config.yaml
n_layer: 15
d_model: 256
n_head: 2
n_kv_head: 2
head_dim: 128
d_mlp: 1024
vocab_size: 2048
activation: "tanh_gelu"
norm: "layernorm"
norm_place: "pre"
norm_eps: 1e-05
positions: "learned"
qk_norm: false
attn_scale: 0.0884
bias: "all"
tie_embeddings: true
parallel_block: false
init: "normal"
init_std_qkv: 0.0161
init_std_o: 0.00294
init_std_up: 0.0161
init_std_down: 0.00294
init_mimetic: 0.7
optimizer: "muon"
lr: 0.0013
beta1: 0.95
weight_decay: 0.084
lr_head: 0.00439
grad_clip: 0.5
warmup_steps: 200
schedule: "wsd"
decay_fraction: 0.808
decay_shape: "linear"
final_lr_fraction: 0.1
batch_tokens: [16384, 32768, 65536]
seq_len: 256
doc_mask: true
train_tokens: 316400000
steps: 10019
dataset: "wikipedia_en"
MLP neurons of a small language model. Each row is named by its layer, matrix (up: input weights; down: output weights) and neuron, and shows model dimensions 96-223. Each number is 128 + 24 x the weight over its row's rms, rounded and kept within 0 to 255.
After each neuron's rows, "fires after" lists the tokens most often just before its 100 highest values on Wikipedia text that the model never trained on; "fires before" lists the tokens most often just after its 100 highest values on Wikipedia text that the model never trained on. A number after a token or word is its count.

L4.up414 [125 107 144 142 117  96 122 127 127 166 148 140  44 177  97 114 134 139 116  90  76 139 135 167 108 141 122 118  93 155 134 134 122  71  77 118 119 163 137 113 121 151 158 125 115 144 110 172 122 153 155  95 140 125 136 178 104  91 153 110 136 122 145 126 128 105  71 158 119 143 101 120 137 132 125 126 101 106 156 166 151 126 138  81 145 159 112 135 139  82 125 131 143 137 103 105 114  85 159 128 153 130 146 117 155 149 179 163 129 152  92 124 147 111 127 144 149 152 133 144  97 157 121 157 106 123 131 114]
L4.down414 [100 127 128 109 127 132 126 140  88 144 154  92  94 171 117 109  99 128 111 138 108 174 143 166 153  83 155 101 112 121 138  90  65 139 132 125 117 156 116 142 101 124 133 129 169 120 112  87 118 188 150 132 117  98 139 116 124 102 156 128 143 152 137 147 109 152 132 156 103 156 110 129 148 110 106  97 111 138 169  88 144  71 153 101 112 134 176 125 157  90 145 105  98  99 109  82 135 149 121 182 154 168 117 113 138 116 121 136 135 132 110 142 138  97 131 121 127 123  93 119 140 149  95 155  98  90 138 179]
fires after: " |" 50, "." 12, "s" 6, "S" 5, "-" 5, "R" 4
fires before: " |" 24, "." 24, ";" 11, "\n" 6, "A" 4, "---|---|---|---|" 4

L2.up585 [133 121 146 122 117 149  85 102 133 107 184 128 138 125 132 104 104 116 116 138  86 105 133 144 132 133 136 127 156 141 133 148 112 135 124 142 121 102 124 146 166 123 165 145  84 100 154 148 123 178 142 145 147 149 173 110  99 129 113 124 130 126 137 109 148 109 140 146 160 154 129 130 142 132 186 137 150 110 122 113 126 135  96  99  93 171 114 147 120 150 181  94  89 116 149 173 150 124 117 167 149 155 134 114 110  93 125 111 175 178 119 141 181 114 180 132 151 115  97 136  87  87 133 132 110 157  63  86]
L2.down585 [ 73 126 149 123 136 130  96 132 167 141 152  86 137 110 157 133 156  91 176 143 119 131 154 131 131 142 119 170 129 126 127 130 174 111 204 134 170 119 124 161 138 145 150 161  97 135 126 108  99 119 144 146 132 143 158 133 125 108 157  85  85 142 104 119 155  74 132 123 114 131 102 135 137  83 127 137 147 139 108 125 131 127 141 115 123 108 149 133 144 139 142 107 132 104 114 118 130 133 124  85 118 140 119 157 144 115 113 122 138 141 127 135 102 168 148 106 111 175 118 115 108 138  89 145 113 130  83 122]
fires after: " |" 37, "it" 13, " 0" 8, "at" 6, "w" 6
fires before: " |" 38, " 0" 7, "s" 5, "k" 4, "ing" 4, " of" 4

L4.up194 [145  93 129 158 148 119 142 137 139 131 128 106 117 128 126  81 125 158 148 109  86 134 181 118 116 131 155 156 149 164 166 166 125 138 148  91 129  92 110 190 160 147 131 136 121 136 161 127 141 111 130 137  92 158 131 130  90 120 133 112 125 137 106 138 149 131 102  99 134 113 153 136 133 138 137  98 173  95 113 101 129 134 122 133 153 135 143 145 120 136 150 150 147  92 103 165 150 118 131 179  95 115 130 136 132 137  91 101 117  95 103  87 163 134 113 140 136 197 145  99 109 165 134 120 108 114 151 110]
L4.down194 [105 106 140 139 167 117 113 140 135  90 146 135 164 110 116 133 133 120 135 108 100 129  78  93 149  94 144 110 122 158  99 162 135 156 142 104 158 105 130 119 137 139 105 109 113 126 125 143 137 127 124 153 119 114 116 160 155 135 141 127 147 138 152 161 167 121 111 131 145 117 117 128 138 136 162 135 134 119 142 135 113 161  83 163 170 143 151  91  95  97  97 118 152 137 143 120  99 157 152 129  96 123 114 131 120 109 134 172 173 105 119 143 132 169 102 102 155 123 115 145  93 171 148 160 129 129 111 136]
fires after: "s" 37, "-" 23, "n" 9, "er" 7, " Un" 5, "y" 4
fires before: "|" 12, "v" 11, "-" 10, "ed" 7, "ent" 7, "ers" 6

L2.up1018 [125 121 128 143 135 127 164 145 144 159 124 119 124 161  78 140 134 115 105 147 111 179 105 124 169 107  62 159 123 109 108 162 127  63 140 124  92 149 145  86 147 149 144 162 109 100 144 116 129 135 128  84 117 147 121  99 129  72 138 154 100 157 116 125 135 137 136 161  95 118 102 131 131 122 140 164 141  89 159 119 116 110 155  94 130 109 152 104 113 115 161  92 121 124 152 141 145 130 148 173 151 155 120 158 156 116 135 127 145 115 103 125 133 122 144 169 134 129 147 140 111 119 163 130 129 156  80 143]
L2.down1018 [156 138 133 134 124 146 198 152  99 112 106 142 125 156  79 154  83 142 105 134  59 113 122 124 133 106 151  82 137 111 107 169 111 121 187 135 134 152 118 131  90 132 125 131 144 135 148 121 155 134 107 130 144  99 106 171 107 146 106 179 114 118 128 161  97 123 115 133 148 115 119 116  87 164 141 145 170 143  93 116 117 118 135 142 150 107 126 109 132 117 156  99  83 115 120  97 119 106 115 161 150 113 204 117 113 160  80  95 166  87 144 150 161 141 124 122 133 175 161 151 134  86 132 105 156 136 118 113]
fires after: " |" 37, " G" 22, " 0" 12, " F" 10
fires before: " |" 59, "S" 5, " 0" 5, " 1" 4

L8.up588 [105 143 164 128 106 143 113 124 152 155 115  73 134  97 119 113 158 149 143 134 108 129 162 159  78 100 107 138 138 123 121 157 131 159 127 134 120 112 109 113 104 121 140 116 129 167 135 136 180 147  80 129 115 146 133  95 105  96 102 151 132 116 123  69 136 131 124 108  97 118 118 122 161 140 154  73  96 143 110 129  76 142  86 129 162  92 130 150 170 128 170 100 127 107 130 151 131 126 127 115 124 139 163 145  99 102 130 119 130 167 127 113 169 119 153 161 125 129 123  88 149 165 139 122  93  83 185 169]
L8.down588 [143 126 133 108 107 154 120 118 124  87 120 116 132 124 153 121 122 124  99 174 134 118  98 154 124 131 110 164  98 163 115 112 113 132 122 126 174 134 124 114 138 118 106 109 115  88 127  90 123 167 128 133 118 168 144 113 160 160 171 151  80  78 133 149 131 128 113 112 110 127 104 114 109 127 154 130 114 139 131 141 157 164 117 122 118 154 103 102 122 126 126 119 145 108 110 148  87 102 128 183 145 104 132  85 139 121 122 129 159 121 136 105 169 124 121 161  92 140 100 159 126 135  77 138 143 149 170 132]
fires after: "s" 30, " career" 6, "History" 6, "ography" 5, "Career" 4, "x" 4
fires before: "\n" 61, "ba" 4

L12.up477 [ 92  97 133  75 151 162 102 160 111 155 106 118 125  78 134  62 125 127 153 191 155 103 118 132 133  90 125 118 139 132 124 125 140  86 108 139 127 129 132 131 124  99 129 113 137 133 136 143 122 133  93 132  98 169 100 125  96 119 120 167 168 108 135 111  77  75 106 142 126 161 105 130 117 122 135 118 146 115 116 149 120 105 163 120 117  86 114 146 124 129 121 153 160  94 127  91 107 153 166 139 147 174 172 120 122  75 123 132 129 132 118 133 158 135 126 142 133 135 150 157 138 115 180 102 115 132  96 127]
L12.down477 [129 125 120 132 142 123  98 128 145 109 164 149 101 124 117 134 151 107 159 148 126 162 116 149 130 112 100 148 105 123 117 127  98 178 123 142  88  87  96 119  86  99  84 156  82 108 126 161 128 158 184 122 170 120 153 146 135 130 134  67 110 106 103 108 126 158 142 103 146 119 141 137 138  93 135 118 103 135 109 119 153 144 147 138 157 118 153  89 100 147 119 156 111 117 125 143 105 147  92 152 105 115 125 116 105 141 138 196  98 138 140 132 107 160 132 123 146 142  94 121 183 135 148 145 147 139 135 117]
fires after: " |" 40, "." 10, " (" 8, " G" 8, " to" 4, " B" 4
fires before: "R" 14, "S" 11, "U" 11, "E" 10, "A" 7

L5.up183 [188 113 128  92 181 122 126 122 177  99 117 148 160  94  86 142  98 163 155  86  82 129 144  89 128 130 125 172 156 175 120 139 121  94  93 142 117 137 113 145 145 132 157 134 129 121 110 130 193  67 137 118 141 129 122 139  87 116  97 181 150  91 119 172 136 115 119 127 133 117 135 144 116 139 123 106  98 101 132  95 134 135 120 122 128 110 143  97  83 118  97 145 115 149 152 107 145 183 129 142 142 139 142 104 127 108 162 147 110 102 131 128 140  96  94 143  77 149 111 136 125 143 136 152 122 130 147 127]
L5.down183 [175 157 130 112 117 123 135 146 153 118 109 129 143 126 151 101 186 118 171  94 137  96 162 120 101  93 129  99 137 146  80 118 107 138  77 106 115  78 110 141 138 120 138 164 151 167 162 128 138 109 108 119 178 137 139 106 138 128 133 108 145 100 139  75 111 116 172 106 153 156 137 120 117 132 121 116 152 159 158 111 120 116 118 102 168  96 164 104 149 142 111  96 144 109 139  95 129 106 101 166 172 122 136 150 147 127 179 118 130 157 135 156 102 172 173 111 102 144 128 123 107 137 107 132 174 152  81 143]
fires after: "-" 46, "---|---|---|---|" 10, " un" 7, " an" 7
fires before: "-" 37, "|" 19

L2.up105 [106 175 128 118 174 109  86 135 133 104 146 156 127  95 139  89  93 151 132 184  97 138 121 140 123 111 174 145 132 124 104 153 127 102 107 129 121 117 119  85 181 158 175 126 139 146 145 169 140 136 153 153 115 172  78 123 190 139  86 115 152 117 120 114 132  95 134  92 113 138 169 135  99 142 155 130 119 133 127 171 162 134  72  99 120 122 135 105 111 125 169 166 148 120 172 116 116 115  78  72  86 132 109 125 189 136 142 162 110  90  84 149 100 113 136 107 111 106 124 128 115 145 139 127 116  98 114 115]
L2.down105 [101 181 155 119 122 134 131 140 101 110 133  93 103 100 167 162 124 130 154 132 122 162 133 120 143 123 140 128 104 146  83 134 148 130 109 139 101 106  79 101 145 150 174 140 144 142 163 108 106 120 148 115 140 122 116 149 118 143 168 141 119 147 133 153 142 135  84 102 144 148 123 113 105 101 107 101 123 124 126  98 149 160 170 115  73  86 138 131 132 135 171 120 170 100 196 115 131 106 144 166 135 141 174 144 140 132 111 115  95 119  99  93 164 120 154 119 121 137 120 134 116 103 109 131 163 151 123 120]
fires after: " |" 42, "B" 11, "N" 10, "F" 7, " B" 7, ";" 6
fires before: " |" 33, "78" 8, "th" 6, ";" 5, "k" 4

L4.up53 [162 129 114 103 130 119 109 137 182 129 113 106 144 116 154 152 167 133 136 136  91 135 111 114 163 145 137 141 150 160  88 144 155  74 133  91 129 116 105 122 120 146 132 140 119 148 135 176 121 146 159  70 160 100 103 151 125 117  81 129 163  75 134 141 108 132 122 144 123 136  65 126 148  77 144 128 117 109  81 139 119 138 136 122 119  94 157  95 145 116  48 176 158 139  93 123 101  69 133  75 126 121 114 128 124 128 171 144 145 112 128 107  76 117 152 178 166 166 161 121 103 131 124 134 135 132 108 134]
L4.down53 [125 135 148 123 152 109 125 146 151 110 169 139 134 126 140 149 165  79 109 120 131 122 163 141 106 138 107  96 131 114 162 103 120 130 107 106 153  74 120 137 112 135  96 135 137 142 121 125 144 123 155 104 121 123 116 107 107 148 121 131 132 120 143 126 123 126 154 128  74 127 109 159 125 116 142 118 142 138 125 127 139 114 150 124  75  60 136 117 175  76 148 150 123 117 160 133 142 104 119  86 126 126 141  99 180 131 169  77 142 164 117 123 152 132  85 100 164 119  88 180 104 113 127 114 194 121 146  85]
fires after: "|" 21, "-" 19, "===" 17, "---|---|---|---|" 9, "|---|---|" 9, "f" 7
fires before: "\n" 44, "---|---|---|---|" 16, "-" 10, "c" 7, "In" 5

L9.up934 [126  94 107 121 123 126 116 107 123 100  95 127 119  80 163 186 142 138 200 142 145 171 115 155 134 140 158 161 121 163 112 123 145  77 113 140 107 155 121 153 121 132 105 102 115 128 129 100 147 174  84 125 101 110 131  91 140 117 104  98 110 114 122 125 134 133 123 117  99 138 138  91 102 108 144 113 111 119 138 136 121 136 130 146 139 116 147 121 196 115 194 157 141 166 121 132 121  68 148 137 154 103 110 158 120 133 106 132 158 145 116 140 109 105 134 107 127 143 117 143 112 151 107  99 152 118 143 150]
L9.down934 [149 132 124 133 141 131  92 112 134 137  83 138  94  62 137 157 116 121 151 144 162 176 168 103 105 148 165 123 107 157 171 116 151  87 153 139 107 140 101 126 146 131 139 123 142 135 151 137  96 122 112 118 153 125 167 105 119 133 139 117 109 129 109 154 145 165 147 141 110 138 117 113 155 119 127 114 133  85 148 118 108 144 137 141 182 115 122 134 146 139  89 124 157 110 122 115 130 151 177 174 133 128 114 113 109 143 103 134 148 147  80 153 112 130  97 147 147  90 154 161 108 149 106 110 150 155 168 123]
fires after: "." 93
fires before: "\n" 89, "-" 5

L4.up980 [141 140  83 131 181 116 145  75 109 139 118 138 129 152 160 155 120 156  91 143 133 155 148 122 109 140 131 151 155 105 102 133  92  85  91  92 145 142 148 111 121 173  74  93 173 112 107  99 116 134 161  98 168 141 155 104 143 135 109 111 105 114 103 127 161 157 152 126  81 101 159 104  81 171 163 162  54 109 165 143 125 104 134 130 118 166 126 165 128 146 145 107 128 118 117 134 134 111 142 107 135 121  96 158 132 120 114 155 134 115 153 134 118 158 132 126  86 148 133 147 110 110 119  91 156 103 156 143]
L4.down980 [193 119 149 111 133 144 131 127 153 129 148  98 108 128 123 119 120 160 116 131 132  82 105 148 126 159 108 145 171  91 109 153  86 149 133  96 165 150 123 147 143 136  91 102 153 123  93 115 110 165 122 117 128 202 115  69 147 159 115 107 135 122 112  70 156 141 112 122  89 126  84 107 116 121 147 174 138 131 110 162 134 121 108 144 123 112 119 136 165 148 111 146 161 123  68 119 107 110  94 120  91 144 121 112 147 113 155 163 154  86 138 131 129 145 162 107 132  51 136 106  88 148 104 150 119 124 104 129]
fires after: " " 35, "|" 21, "|---|---|" 9, "---|---|---|---|" 9
fires before: "\n" 75, "-" 10, "---|---|---|---|" 9

L9.up138 [128 131 171 140  57 146 118 139 121  80 127 128 125 118 158 106 121 101 108 116  81 153 166 144 101 140 129 155 112 125 175 134 137  90 104 143 119 112 164 149  85 124 140 104 137 101 110 127 119 148 117 158 141 140 146 131 108 128 107 154 137 141  87  83 128 150 132 161 145 104 121 169 167  80 128 124 109 138 115 106 125  93 124 171 158 144 164 121 154 126  96 115 147 168 169 121 165 138 138 151 131 132 169 114 161 128 123 124 117 109 122 107 130 147 138 119 143 135  97 128 123 128 110 134 102 154 134 150]
L9.down138 [141 148 149 181 137 161 111 117 120  93  94  76 131  85 154 127 153  91 114 141  84 102 143 101  91  83 109 160 140 126 123 108 150 145  75 120 117 146 154  92 129 123 175  89 100 125 178  83 141 156 130  71 169 141  95 151 145 110 145 126 143 125 106 116 109 124 125 119 126 118 149 159 112 137  94 187 101 134  79 147 114 134 145 149 108 115 104 159 142 150 137 114 149 153 137 134 150 144 164 123 169 158 142 106 147 109 141 125 144  99 165 123 118  96 100 128 155 125 112 141  97  86 168  97 109 102 158  96]
fires after: " |" 22, "|" 15, "-" 9, "ot" 9, ";" 4
fires before: " |" 39, "s" 10, ":" 10, ";" 6

L5.up998 [145 103 141 145 123 106 129 147 121 142 132  83 100 123 177  93 163  86 142 119 123 151 120 105 140 135 126  87 125 102  77 136 134  96 157 132 127 150 145 140 155  92 176 152 126 162 147 122 164 152 103 118 137  98  74 149 119  77 136 138 105  83 155 115 112 131 129 133  94 136 127 145 140 149 164 133  89 127  95 196 179 141 183 109  94 124 132 119 138  85 113 156 104 170 157 127 133 144 154 134 106 115 118 120 117 140 115 147 156 103 138 114 152 148  90 128 132 188 138 122 120 142 127 106 141 156 120 114]
L5.down998 [118 144 134 160 171 148 156 139 125  81 118 139  97 149 143 106 108 134 106  64 101 131 126 137 107 127 138 105 156 100 127 159  96 123 139 110 153  76 119  98 165 117  97 118 112 140 146 150 131 152 118 137 117 116 150 153 115 133 149 125 164 114 128 119 145 154 145 118 100 131 102 132 122  91 138 104 126 121  91 102 178 122 130 112 160 158 107 105 118 120 102 108 108 142 113 100 105 123 144  96 115 133 127 135 127 145 112 140 121 137 113 170 172 161 116 130 135 151  84 141  92 112  88 105 170  90 115 131]
fires after: "-" 53, " b" 11, " |" 7, "," 7, "|" 6, " Bu" 5
fires before: "\n" 22, "|" 19, "---|---|---|---|" 8, " |" 8, "ed" 4, "k" 4

L3.up209 [114 121 129 121 140 103 113 144 128 118 167 149 133 141 121 125 119 139 128 119  67 153 172 112 100 130 135  99 130 120  80 115 127 137 127  84 159 119 131  97 154 118 162 138 137 124 199  99 160 118  94 160 184 126  69 142 130 103  60 121 151 110 109 109 141 161 123 123 135  94  93 110 136 149 140 131 146 158 121 119 136 137 127  98 143  86 130 123 145 159  98 116 134 117 134 130 151 128 112 155 128 141 117 143 136 124 122 152 158 114  90  98 102 138 117 138 144 129 109 155  83 139  95 147 133 161 115 102]
L3.down209 [151 108 126 166 131 130 164 136 109 141 149 110 141 136 163 108 117 138 115 103 111 138 144  79 110 130 115 129 134  87  83 137 124 115 149 143 172  96 124 126 125 103 165 127 148 126  92 141 114 125 153 103 141 186 136 103 117 116  96 165 107  97 105 138  84 137 174 112 125 123  88 110 125  91 123  96 113 209 153 120 111 106 126 136 163  99 189 142 136 136 124 143 163 154 152  98 117 119 122 126 178 140 140  97 130 132 120 150 148 102  87  85 141 141 176 113 154 139 145 131 167 125 157 135 116 181 157 185]
fires after: " /" 32, " (" 17, ";" 14, " +" 5, " |" 5
fires before: ")" 22, " |" 20, ";" 14, "0" 9, "C" 4

L8.up467 [132 145 122 148 103 152  92 134 145 144 138 119  90 133 168 120  99  89 147 148 144  92 117 148  88 132 129 150 111 100 139 137 147 110 119 124 160 125  81  97 150  91 140 119 141 162 144 105 157 108 176 125  73 132 100 129 112  97 109  87 126 129 119 128 111 131 156 144  95 153  87 130 141 162 106 140 125 105 159 167 107 113 145 176 126  97 151 138 152 157 144 168 128 154 130 101 143 130  92 110 110  92 137 125 140 112 135 125 121 127 127 152 157 116 119 149 142 134 176 158 128 100 135  86 128 152  91  98]
L8.down467 [100 167 128 105 124 104 155 119  80 152 113 137 123 134 133  81 145 150  95 122 138 177 134 129  94 147 138 142  86 165 164 157 139 146 178 163 109 126 182 150 115 123 110  90 118 138 107 149 103 113  80 144 135 108 175 180 125 111 157 106 132 120 134 136 141 121 111 125 115 140 149 161 153 129 141 118 133 134 140 108 122 130 137  97 121 106  77  99 101 125 150 124 132  90 183 139 125 115 135 149  82 131 131 137 156 139 160 109 108 141 115 106 121 125 134 150 117 108 154 145 119  97 100 141 166 180 181 154]
fires after: " |" 60, ";" 15, " 1" 5
fires before: "|" 24, " |" 22, "\n" 10, "–2" 4

L2.up558 [143 129 149 118 164 119 154 115 147 102 125  82  91 150 140 155 137 109  97 131 110 158 117 152 139  91 101 184 126 112 154 146 108  86 169 146 106 152 119 116 147 106 112 154 110 105 134  84 192 133 175 119 164 123 181 110 164 130 120 168 134  86 143 111 152 155 157 104  71 145 110 126 115 114 114 152 112 120 143 128  84 136 130 149 137 128 153 133 100 130 126 130 137 130 112 135 137 122 141 115 135 112  86 128 121 130 146 126 127 150 136 134 125 138  91 174  98 115 133 113 125 122 155 114 135 124 118 120]
L2.down558 [104 109 128 133 156 167  95 133 121 159 114 134 130 100 133 123 127 152 122 142 108 131 126 128  87 133 127 153 123 120 102 117 138 115 153 128  90 139 143 148 141  69 122 107 124 190  97 112 102 143 159 143 131 110 105  87 111 157 135 118 153 125 131 149 164 188 142  83 127 177 125 126 121 126 137 126 133 106 151 177 119 134  85 104 125 122 129 134 157  73 108  68 141 135 151 138 174 137  90  81 168 129 123 142 113 120 129 155 132 113 137 132  98 108 165 118 115 120 172 148 139 132 119 124 120 122 134 140]
fires after: "." 54, "s" 13
fires before: "\n" 76

L2.up704 [142 141 146 139 128  92 137  97  97 161  94 110 100 153 127 134 163 135  93 141 154 127 155 135 132  90  98 115 111 105 138  85  93 108 124 138 142 179 114 152  81 140 135  93 132 144 141 124 133 146 101 155 134 147 162 140 102 120 109 117 145 116 129 121  96 162 125  84 129 151 186 122 156 104  82 143 153 118 100  90 119 154  88 129 154 144 122 110 110 166 138 172 127 126 140 147 117 154 142 117 107 147 123 143 125 144 110 130 148 114  83 110  86 120 140  98 115 103 143 145 113 160 135  80 130 138 159 142]
L2.down704 [138 130 131 110 116 130 102 138 150 170 125  97  96 149 139 159 108 129  85 161 110 137 147  90 150 125 134  94  85  77 122 158 136 151 128 135 131 131 138 179  61 153 168 131 109 122 143 153  94 160 115 121 124 133 107 129  81 140 108 133 150 110  93 132 136 158 139 156 140 165 166 127 190 119 107 136 150  88 108 172  92 123 107  92 130 135 141 145 121 160 127 134 141 124 134  94 130 117 112  70 159 134 132 145 160 124 143 109 155 154 100 147  88 138 123 118 113 127 103 142 106 138 114 164 101 134 114 139]
fires after: " |" 86
fires before: " |" 79

L8.up822 [156 131 125 139  94 108 120 101 173 134 132 122 115 125  76 137  96 113 146 126 149 124 140 113 116 132 147 122 109  85 118  95 117 117 138 146 153 161  90 177 103  91 107 112 139 103 139  92 105 127 134 120 123 136 114 114  94 106 137 171 131 152 169 131 159 158 120  83 127 104 137 143 134 111 129  98 138  68 164 130 116 107 114 140 115 148 118 110 108  99 167 147 146 136 120 112 159 112 114 119 135 158 115 156 126 136 102 147 121 129 140 142 134 107 122 135 128 107 130 147 102  95 156 175  99 112 126 144]
L8.down822 [107 140 122 172 116  72 172 168  78 120 125 103 167 125 106 124 111 137 113 114 112 127 156 112 121 103 140 156 118 114 138 133 158 113 118 131 133  84 138 117 140 120 132 136 109 144 141 117 140 144 143 147 117 116 144 120 134 119  70 156 157 148 130 135 110 147 122 155 162 111 168  84 148 116 119  75 114 118 106 136 109  92 123 137 108 146 115 112 124 111 157  99 122 129 159 106 119 109  67  91 131 144 145 136 126 113 151 122 148 170 113  85 149  83 153 150 137 103 118 126 117 140 126 116 153 119 150 169]
fires after: " f" 19, "ba" 11, "o" 6, " pro" 6, " F" 5, "com" 5
fires before: "end" 22, "ly" 16, "ball" 7, "b" 5

L2.up605 [ 84  95 161 155 126 111 130  88 135 105 126  86 120 141 119 128 109 152 114 113 133 166 167 163 133 183 138  79 131 115 128 163 116 139  95  94 165 132 114 122 137 161  96 117 192 104 104 153 126 151 180 123 119 170 150 123 156 123 155 128 122 142 123 143 107 112 127 154 189 150 119 145  84 175 121 125 129 147 124 117 128  90 134 134  93 152 127 128 148 156 121 121  95 129 134 136 106 131 101 149 126 106 114 160 112 150 145 141 114 132 118 122  82 116 112  91 147 128  91 159 124 130 163 136 198 117  85 151]
L2.down605 [160 140 142 126  87 155 134 177 115 123 128 138 110 110 145 150 125 132  50 119  87 146 110 117 163  96 124 130 154  85 126 134 141 131 161 157 146 139 106 177 180 175 144 131 107 165 174 125  88 114 165 104 114 114 141 135 113  93  77 137 107 122 139 149 136 113 125 122 100 114 149 101 105  96 192 138 126 172 172 168  93 153 129 116  94 128 135 140 151 115 109 110 132 107 125 181 137 152 125  87  96 143 130 107 134 154  70 112 135 130 124 140 176 127 137 119 135 166 113 134 154  88  96 135 146 105 106 149]
fires after: " " 73, " |" 12, " de" 5, " L" 4
fires before: " " 40, "\n" 17, " |" 12

L2.up497 [138 105 110 126 145 100 156 105 122 124 119 153  72 135  98 119 110 145 147 153 113 195 119 168 120 103 151 146 113 107 115 110 162 121 159 131 133 161  99 121 120  96  89 174  97 152 137 138 126 133 108 114 147 178 105 136 125 129 134 131 137 150 151  77 141 131 133 122 145 166 158 120 143 135 125 147 154  94  77 129 129 158  81 157 143 114 106 123 105 157  79 184 158 134 134 116 163 141 152 123 120 166 163  68 146 126 147 122 161 143 135  84 119 139 118 114 134 154 123 157 135 153 110 107 126 139 105 159]
L2.down497 [111 123 174 103 151 109 124 148 142 156 163 124 125 133 134 166 101 119 129 136 140 109 121 105 108  85  80 112 117 131 143 122 162 141 152  96  83  98  89 121 134 163 160 159 181 116 120 165 109 129 158 151 164 147 126 126 155 121 141 158 198 114 114 109 165 115 131 118 145 148 148 125 180 151 137  95 123 111 156 128 140 149 100 126 160 122 133 142 145 128  88 128 120 131 130 113 147  79 132  98 125 165 143 133 145  77  88 138 106 140 136 132 119 109 123 104  99 131 130 174 163 143 136 119  84 132 129 142]
fires after: "-" 28, "|" 27, " re" 16, "\n" 6, "ro" 5
fires before: " |" 23, "-" 21, "|" 10, "ed" 8, " the" 4

L8.up715 [131 140 152  85 167 115 138 164 160 109 108 158 140 111 138 127 150 104 142 131 104 161 120 125  81 105 129 109 130 132 155 148 129  87 134 112 126 134  87 115 122 148 162 133 104 132 145 124 138 116  87 137 137 140 115 102  86 143 138 102 141  81  98 154 114 128 127 174 145  95  94 113 126  84 123 102 139 105 144 129 117  97 110 148 139 141 101 125 139 167 106 165 161 137 167 176 137 103 134 147 153 121 117 136 107 105 126 129 147 107 167 137 132 125 115 120 150 157 130 151 119  68 107  89 133 135 124 138]
L8.down715 [168  95  81 128 114 130 141  89  98 127 173 119  97 135 127 141 105 142 135 123 119  90 101 103 145 116 101 160 101 115 132 152  88 131 118 112 122 120 163 140 138 140 119 150 123  95 150 118 143 129 168 154 131 157 133  88 138 111 157 134 153 109 175 158 116 141 186 112 137 162 162 117 127 120 137 131 112 105 131  86 158 115 134 134 158 117 145 104 145 105 147 132 107 128 130 120  95 130 147 110 139 168 141 127 141 148 147 137 183 119 122 167 125 120 168  70 108 108 112 124 135 153 179 117 181 116 138 120]
fires after: "-" 51, " |" 16, "---|---|---|---|" 12, "|" 9
fires before: "-" 41, "|" 32, "|---|---|" 5, "---|---|---|---|" 5

L2.up1015 [126 122 132 121 154 190 104 116 197 139 142  99 131 188 127 158 146 140 112 142 132 146 116 118 144 126 128 137 134 151  96  72  94 120 115 178 144 155 115 143 118 131 100 149 108 110 144 134 143 117  91 132 138 120 115 137 157 101 124 190 134  97 127 145 126 134 145 125 110 113  80 120 115 130  63  99 120 111 131 165 151 129  88 113  66 136 113 105  85 123 142 102 169 137 152 124 106 128 145  84 160 112  88 199 102 124 149 136 115 117 142 111 111  76  95 135 141 147 158 140 135 108 120  88  87  97 122 100]
L2.down1015 [161 154 146 120 138  96 106 150 165  94 152 109 117 152 146 129 105  84 124 127 121 179 175 142 153 109 140 125 144 139 120 128 163 132 126 110 133 119 128 119 107 120  82 127 140 132  78 141 133 125 112 102 119 111 137  84 130 153 125 180 136 144 136 164  73 111 128 112  78 132  93 160 150 127 113 127 106 164 127 104 134 126 132 113 112 132 146 110 130 143 109 109 129  79 117 129 125 126 150 103 111 134 132 167 142 118 149 157 123 121 100 147 131 134 139 100 164 118 111 140 117 119 120 160 119  87 143 187]
fires after: "|" 20, "---|---|---|---|" 9, "|---|---|" 9, "-" 8, " st" 6
fires before: "\n" 26, "-" 13, " the" 9, "---|---|---|---|" 8, "g" 4

L12.up544 [118 126 162 101 137 119 136 126 142 119 141 106 170  68 106 164 157  67 151 149 123 119 162 126 127 123 124 114 113 137 141 162 127 151 164 117 134 160  80 132 143  92 106 123 126  99 162 123 140 118 119  68 143 100 135 124 103 119 160 163 111 125 149 150 117 124  95 102 124  98 124 157 130 118  86 124 142 140 152 149 115 116 138 112 117 159 144 148 126 108 117 145 136  86 117 158 168 115 131 146 112 162 105 128 123 121 142  94  86 102 135 106 123 158  86 126 131 105 165 146  72 151 156 137 137 143 157 144]
L12.down544 [136 108 103 114 100 150 132 144 143 161 124 118  59 152 118 118 156 109 120 108  92  98 123 134 169 108 141 134 145 126 148 126 134 158 101 152 110 129  84 109 134 128 119 140 101 129 133 132 185  84 126 161 125 109 133 177 110 149 107 114 108 167 111 122 166 138 145 155 135 143  84 178 126 113 139 129 133 128 101  86  99 183 123 135 104 114 142 150 124 148 148 114 135 173 114 157 123 168 112 126 155 110 137 148 110 120 102 149 119 136 112 126 170 119 121 132  81 137 110 114 111  99 120 107 125 144 131 179]
fires after: " |" 70, "c" 6, " in" 4
fires before: "|" 45, "E" 7, "as" 6, "A" 5, "B" 5, "|---|---|" 5